MLP neurons of a small language model. Each row is named by its layer, matrix (down: output weights) and neuron, and shows model dimensions 128-191. Each number is 200 + 20 x the weight over its row's rms, rounded and kept within 0 to 999.
A block is one neuron, or neurons of one layer that tend to fire together. After each block is what it responds to, as a language model described it from the Wikipedia text at the highest values.

L3.down560,225,182,181,201,216,235,224,190,146,199,218,206,178,204,167,230,204,206,222,179,206,194,209,212,202,196,217,186,212,219,190,226,222,184,192,180,202,210,182,186,170,196,208,218,215,190,243,211,185,160,206,169,209,192,164,178,233,212,210,193,170,199,192,251
L3.down766,209,203,222,231,235,199,216,215,207,222,254,175,204,209,242,219,208,207,196,214,195,189,189,206,212,193,240,171,189,202,224,193,183,200,189,224,195,220,188,221,229,200,211,193,166,210,169,204,219,228,224,179,208,192,195,190,206,182,215,193,180,198,163,195
Responds to: Closing quotes, parentheticals. Closing quotation marks after quoted titles or names, such as song titles and nicknames, and opening parentheses after a name; also some mid-word fragments (sp-re-ad, ar-t-work).

L7.down112,185,158,209,249,201,233,179,203,185,182,215,190,183,221,231,231,210,208,170,232,200,177,163,183,196,219,223,210,200,217,198,227,196,237,217,189,214,207,198,180,208,163,214,206,197,191,199,224,197,201,204,217,226,193,160,208,183,238,226,193,188,254,192,190
L7.down254,174,196,214,180,169,198,175,173,201,165,224,204,209,223,184,231,181,195,225,188,203,214,211,175,176,211,230,197,186,203,197,188,188,210,219,210,210,216,179,208,195,187,201,206,201,219,176,190,237,214,218,219,234,243,177,220,200,202,214,181,205,199,151,215
L7.down258,196,196,196,208,174,214,190,195,198,195,257,193,216,201,206,232,194,204,197,220,224,196,187,228,209,176,215,206,189,204,196,225,210,184,201,223,181,206,202,214,166,175,225,184,196,184,190,207,218,185,193,214,213,212,219,205,204,208,200,181,218,168,239,214
L7.down315,154,184,155,231,191,161,235,173,206,213,228,185,178,211,209,226,222,216,166,191,216,184,210,182,188,200,178,219,195,194,150,197,182,232,209,209,186,209,215,200,224,212,202,219,237,210,190,154,186,235,220,203,202,206,172,199,190,186,199,186,202,198,221,146
L7.down520,219,182,171,227,199,260,206,168,190,216,183,180,171,224,208,190,206,191,177,187,187,201,186,224,188,222,232,205,182,167,178,231,186,196,193,210,213,204,194,225,233,184,251,190,190,201,144,195,219,204,187,171,201,211,214,223,174,190,210,192,221,192,198,165
L7.down891,190,214,193,158,211,210,225,237,235,189,188,188,193,203,185,204,202,216,213,174,197,214,249,190,207,184,213,202,175,213,195,187,216,205,183,196,178,170,195,176,192,210,195,198,206,156,175,198,173,206,205,189,261,198,235,193,167,164,198,165,225,188,171,196
L7.down915,204,207,217,207,215,196,190,195,182,233,191,174,243,181,228,256,184,192,204,214,241,224,200,196,207,208,190,239,228,182,219,211,209,229,217,207,190,184,182,173,191,180,206,213,202,239,226,201,201,163,170,214,209,163,220,215,181,195,227,208,201,184,234,151
L7.down917,228,175,184,231,188,185,209,178,202,174,210,217,231,199,203,197,173,188,206,199,170,210,208,235,194,210,186,159,238,182,218,196,202,228,222,199,224,236,168,206,224,239,220,203,199,181,174,218,196,169,174,208,184,235,224,208,231,200,182,201,205,158,195,216
Responds to: Header word completions. Later word pieces of words in table column headers, infobox field names and section headings, e.g. Tit-le, Langu-age, Len-g-th, Count-ry.

L7.down59,178,201,204,194,191,189,227,228,156,230,207,173,193,197,215,156,209,175,194,216,219,193,199,184,210,180,204,218,197,238,238,214,198,176,162,198,195,196,210,212,208,205,208,215,211,230,211,209,168,199,188,219,222,140,200,160,194,188,193,202,197,222,199,168
L7.down253,189,196,225,184,210,174,204,212,185,192,193,174,214,213,199,235,193,186,209,194,233,235,203,180,197,173,212,234,139,208,175,214,210,192,203,205,200,205,192,224,208,192,223,213,208,206,182,202,233,216,215,230,219,216,185,179,220,229,227,191,197,179,168,162
L7.down395,207,158,175,194,216,206,228,197,181,207,218,247,217,213,214,203,190,182,217,212,169,214,194,218,191,219,235,232,229,204,214,211,182,222,184,208,206,178,233,185,197,192,193,236,183,237,164,183,176,210,251,239,194,167,190,227,204,193,202,232,198,199,185,210
L7.down495,222,176,216,212,177,199,210,217,194,202,222,206,214,187,175,200,205,198,182,215,192,227,212,194,227,231,199,217,202,205,213,164,195,182,193,168,198,196,227,192,220,191,189,212,192,230,220,187,184,198,209,180,181,209,221,172,210,184,207,207,172,182,200,202
L7.down515,192,184,211,226,158,179,188,190,172,220,213,203,212,236,214,195,195,178,203,228,204,174,180,227,210,234,170,195,208,185,196,174,227,228,224,201,189,216,235,210,208,218,196,214,235,206,225,196,225,244,233,156,193,202,203,218,233,188,214,196,181,151,206,183
L7.down620,243,197,191,201,205,194,173,159,165,212,167,187,223,224,213,207,187,140,188,185,188,228,232,185,179,184,215,189,164,206,215,220,193,184,204,208,169,216,203,226,187,191,215,224,205,195,214,183,179,188,183,208,195,213,206,222,193,184,228,225,216,196,205,201
L7.down636,195,192,198,205,177,193,210,208,161,201,195,194,198,225,190,225,184,186,209,159,198,219,221,247,178,195,228,182,175,186,205,176,208,209,211,223,205,178,182,232,188,195,191,246,202,205,181,185,212,189,199,227,220,191,214,218,225,180,246,246,174,227,196,189
L7.down1001,196,204,176,192,218,214,201,174,187,248,231,249,223,208,185,181,207,181,214,195,185,210,197,218,189,215,229,181,167,196,188,146,197,183,202,183,198,199,183,202,205,169,166,217,221,206,222,187,214,217,157,196,236,186,172,152,195,213,202,201,215,218,200,172
Responds to: Introductory phrase end. The comma or last token closing a sentence-opening adverbial phrase, often a date, just before the main clause: "In late 2023,", "However,", "Since August 2008".

L5.down151,189,181,181,205,185,160,214,212,222,191,218,156,211,187,201,224,220,234,188,211,197,234,187,194,211,173,220,165,227,213,172,203,196,198,183,171,194,188,172,198,207,222,224,221,203,177,189,151,170,174,227,206,216,191,177,190,201,195,187,210,217,197,202,204
L5.down232,206,193,209,209,226,228,189,203,192,197,210,194,173,203,228,218,192,229,226,198,207,158,162,194,214,222,219,210,229,228,184,240,203,179,222,169,211,226,210,179,189,200,190,228,183,222,180,199,190,217,219,225,196,211,200,172,214,204,197,197,229,199,195,147
L5.down877,198,252,191,182,210,195,228,225,182,184,191,247,212,194,196,180,213,214,218,196,228,185,179,210,214,201,197,203,192,203,191,214,192,251,162,180,175,221,201,173,188,198,178,228,224,213,159,198,196,230,198,199,203,153,200,252,222,205,177,248,193,208,212,152
L5.down930,200,215,218,189,182,172,180,240,186,231,211,218,194,186,174,179,226,189,236,237,230,176,206,220,191,231,197,177,201,196,208,203,203,176,208,210,180,209,197,193,156,219,185,210,181,232,214,203,182,172,194,212,196,187,191,203,192,224,211,185,192,200,173,172
Responds to: Mid-word subword fragments. Short interior word pieces of common words split into several tokens, strongest on ul in population and popular, also ic in public, l in diplomat, il in military.

L3.down471,193,211,215,203,243,189,205,229,198,188,209,216,219,220,234,177,181,192,176,168,188,186,166,194,195,212,184,209,216,206,187,215,212,211,199,213,203,229,224,241,176,189,232,217,203,209,197,185,173,192,196,203,209,183,214,183,162,194,184,204,173,184,223,210
L3.down609,221,153,215,193,215,202,194,177,178,204,201,227,207,215,206,187,193,194,210,162,173,233,215,220,194,206,195,187,170,225,197,219,227,178,242,175,188,194,205,189,204,236,173,196,213,175,200,197,181,203,193,182,172,196,212,215,219,204,217,172,172,212,209,179
Responds to: Comma after "In [year]". Mostly the comma closing an opening time phrase such as "In 2013," or "In September,", plus year digits and mid-word pieces like In-ter-national and Vanc-ou-ver.

L3.down270,187,224,230,194,162,227,170,211,189,187,204,205,195,170,190,189,208,210,175,201,215,195,209,203,187,193,221,218,239,176,180,250,194,193,185,211,213,220,222,185,209,210,223,207,204,207,193,219,231,218,187,209,186,220,221,193,186,197,237,155,209,211,221,192
L3.down663,220,208,192,233,217,194,182,196,224,212,175,231,228,241,214,192,189,221,222,209,203,188,199,175,229,185,213,232,232,197,192,198,214,239,205,222,220,195,194,218,154,206,211,209,222,168,171,182,163,171,178,231,206,218,240,198,191,201,196,222,210,220,177,216
Responds to: Infobox field-label end. The colon or final word-piece closing a field label in infobox-style lists, such as Country:, Elevation:, Genus:, Turnout, Total length.

L5.down309,205,196,198,179,201,212,199,186,210,256,204,191,165,184,189,182,194,153,206,173,175,206,219,230,207,203,210,201,196,202,234,212,175,212,241,202,219,189,208,179,184,173,201,196,187,248,211,193,211,176,234,204,210,239,177,173,183,201,223,176,208,233,168,167
L5.down472,234,176,212,212,216,188,199,225,231,194,201,199,194,201,180,209,171,193,187,197,169,201,196,215,200,196,163,230,194,227,182,195,188,197,231,167,227,199,198,211,224,226,199,227,214,208,214,192,198,205,214,222,215,196,218,178,172,237,222,186,211,220,184,192
L5.down969,239,171,229,202,173,193,229,185,205,206,210,203,216,217,198,196,178,219,194,181,190,202,202,181,237,173,173,192,191,203,220,180,189,243,217,195,221,191,188,191,190,191,214,210,209,182,183,207,219,219,221,231,227,197,207,147,204,210,191,212,185,181,213,186
L5.down1004,207,234,225,170,221,193,189,176,220,205,191,182,185,188,202,166,233,200,199,197,180,183,251,211,208,240,196,177,204,199,196,199,193,193,225,199,163,202,175,220,191,198,164,195,176,207,220,198,183,222,195,176,182,239,199,199,217,204,200,199,199,210,201,190
Responds to: Sentence-opening date phrase end. The comma or final year digit closing an introductory phrase, mostly dates like "In 2007," or "On 8 March 2019," plus "According to X,".

L7.down211,175,210,205,219,198,184,177,195,173,191,163,157,203,156,208,262,222,202,216,221,227,235,212,210,198,215,201,189,183,219,174,173,238,193,212,196,172,209,170,230,164,206,194,187,206,210,169,194,183,205,207,185,211,194,208,194,184,212,213,228,197,186,192,211
L7.down283,196,205,203,212,187,218,177,155,208,201,188,195,178,228,183,182,209,173,216,189,198,178,178,190,218,181,209,174,216,198,199,184,168,166,195,189,183,174,179,217,197,194,176,207,197,182,238,186,186,219,214,197,206,200,199,201,198,206,195,181,188,234,163,206
L7.down394,195,236,172,215,209,220,218,197,261,169,233,173,176,191,200,226,238,201,217,176,208,199,210,210,220,202,208,240,214,180,214,221,223,207,205,184,159,197,183,237,191,196,183,211,189,187,207,203,153,218,195,187,182,193,187,157,214,209,196,204,213,207,176,195
L7.down472,192,199,216,211,200,158,170,205,196,251,178,179,199,177,180,192,234,182,214,209,196,188,232,206,189,181,138,149,181,188,227,203,198,187,218,193,227,200,222,195,182,196,184,218,218,180,224,185,204,211,246,212,188,215,203,171,218,202,181,177,210,182,193,204
L7.down511,191,189,201,198,209,174,203,175,184,247,223,176,201,191,193,217,215,205,203,191,203,181,207,210,218,213,223,220,208,193,217,220,229,182,187,175,176,221,209,197,203,194,192,166,227,164,219,209,168,182,224,178,193,179,197,210,186,191,188,167,237,210,210,186
L7.down718,208,190,211,176,197,216,125,190,189,174,187,231,163,251,178,221,233,202,207,181,207,209,179,204,193,206,206,158,215,206,228,180,225,201,213,220,205,168,227,216,226,172,189,226,180,202,221,202,168,190,180,210,157,226,152,234,207,180,188,196,200,199,189,199
L7.down876,188,218,166,206,174,184,192,199,228,212,174,212,182,236,226,193,202,232,205,181,236,201,210,195,201,197,201,185,182,172,180,194,176,208,190,207,209,241,209,207,191,202,175,191,196,207,185,223,213,189,168,184,205,204,175,215,235,187,195,205,186,211,216,196
L7.down880,176,198,183,185,170,198,246,170,210,209,223,216,201,175,173,189,196,231,185,200,172,192,194,221,212,191,211,193,215,186,166,202,188,218,212,218,154,227,181,194,199,209,195,192,219,160,195,242,160,217,201,182,199,189,179,176,168,179,190,185,191,230,230,198
Responds to: Opening quote marks. Opening quotation marks that begin a quotation or title after speech or naming verbs, as in wrote ", stated that ", known as "; weaker on spaces before table numbers.

L5.down287,231,207,188,158,192,210,214,197,191,194,217,187,203,241,209,203,182,194,205,207,193,191,231,237,211,196,198,176,182,209,182,194,190,230,233,228,231,207,211,189,198,181,164,193,245,190,201,205,175,185,207,222,202,171,207,220,178,210,197,187,223,201,197,211
L5.down947,210,213,191,213,197,189,210,174,256,208,214,203,205,204,182,225,213,197,156,200,187,198,198,174,190,235,208,192,191,203,201,226,195,211,176,225,188,224,182,212,192,219,224,215,195,191,186,202,153,198,207,197,193,193,167,221,157,194,224,204,207,184,193,198
L5.down975,221,146,218,213,227,200,247,186,205,207,198,221,231,239,212,159,218,210,166,169,205,222,204,203,241,236,191,166,170,201,211,165,187,178,216,232,176,220,199,217,212,201,215,217,189,179,197,196,208,172,197,202,226,210,202,208,168,199,217,189,225,225,214,230
L5.down1009,225,159,222,210,211,232,160,209,197,162,185,214,226,157,206,208,235,203,192,197,209,194,216,203,229,192,216,191,209,213,226,160,192,203,197,233,219,179,209,164,200,231,220,215,162,194,168,212,212,215,182,192,151,191,198,213,184,156,198,199,207,178,178,204
Responds to: Openers before quoted terms. Opening quotation marks and parentheses that introduce a title, nickname or translation, plus word-start pieces like pro- and ex- (program, extended).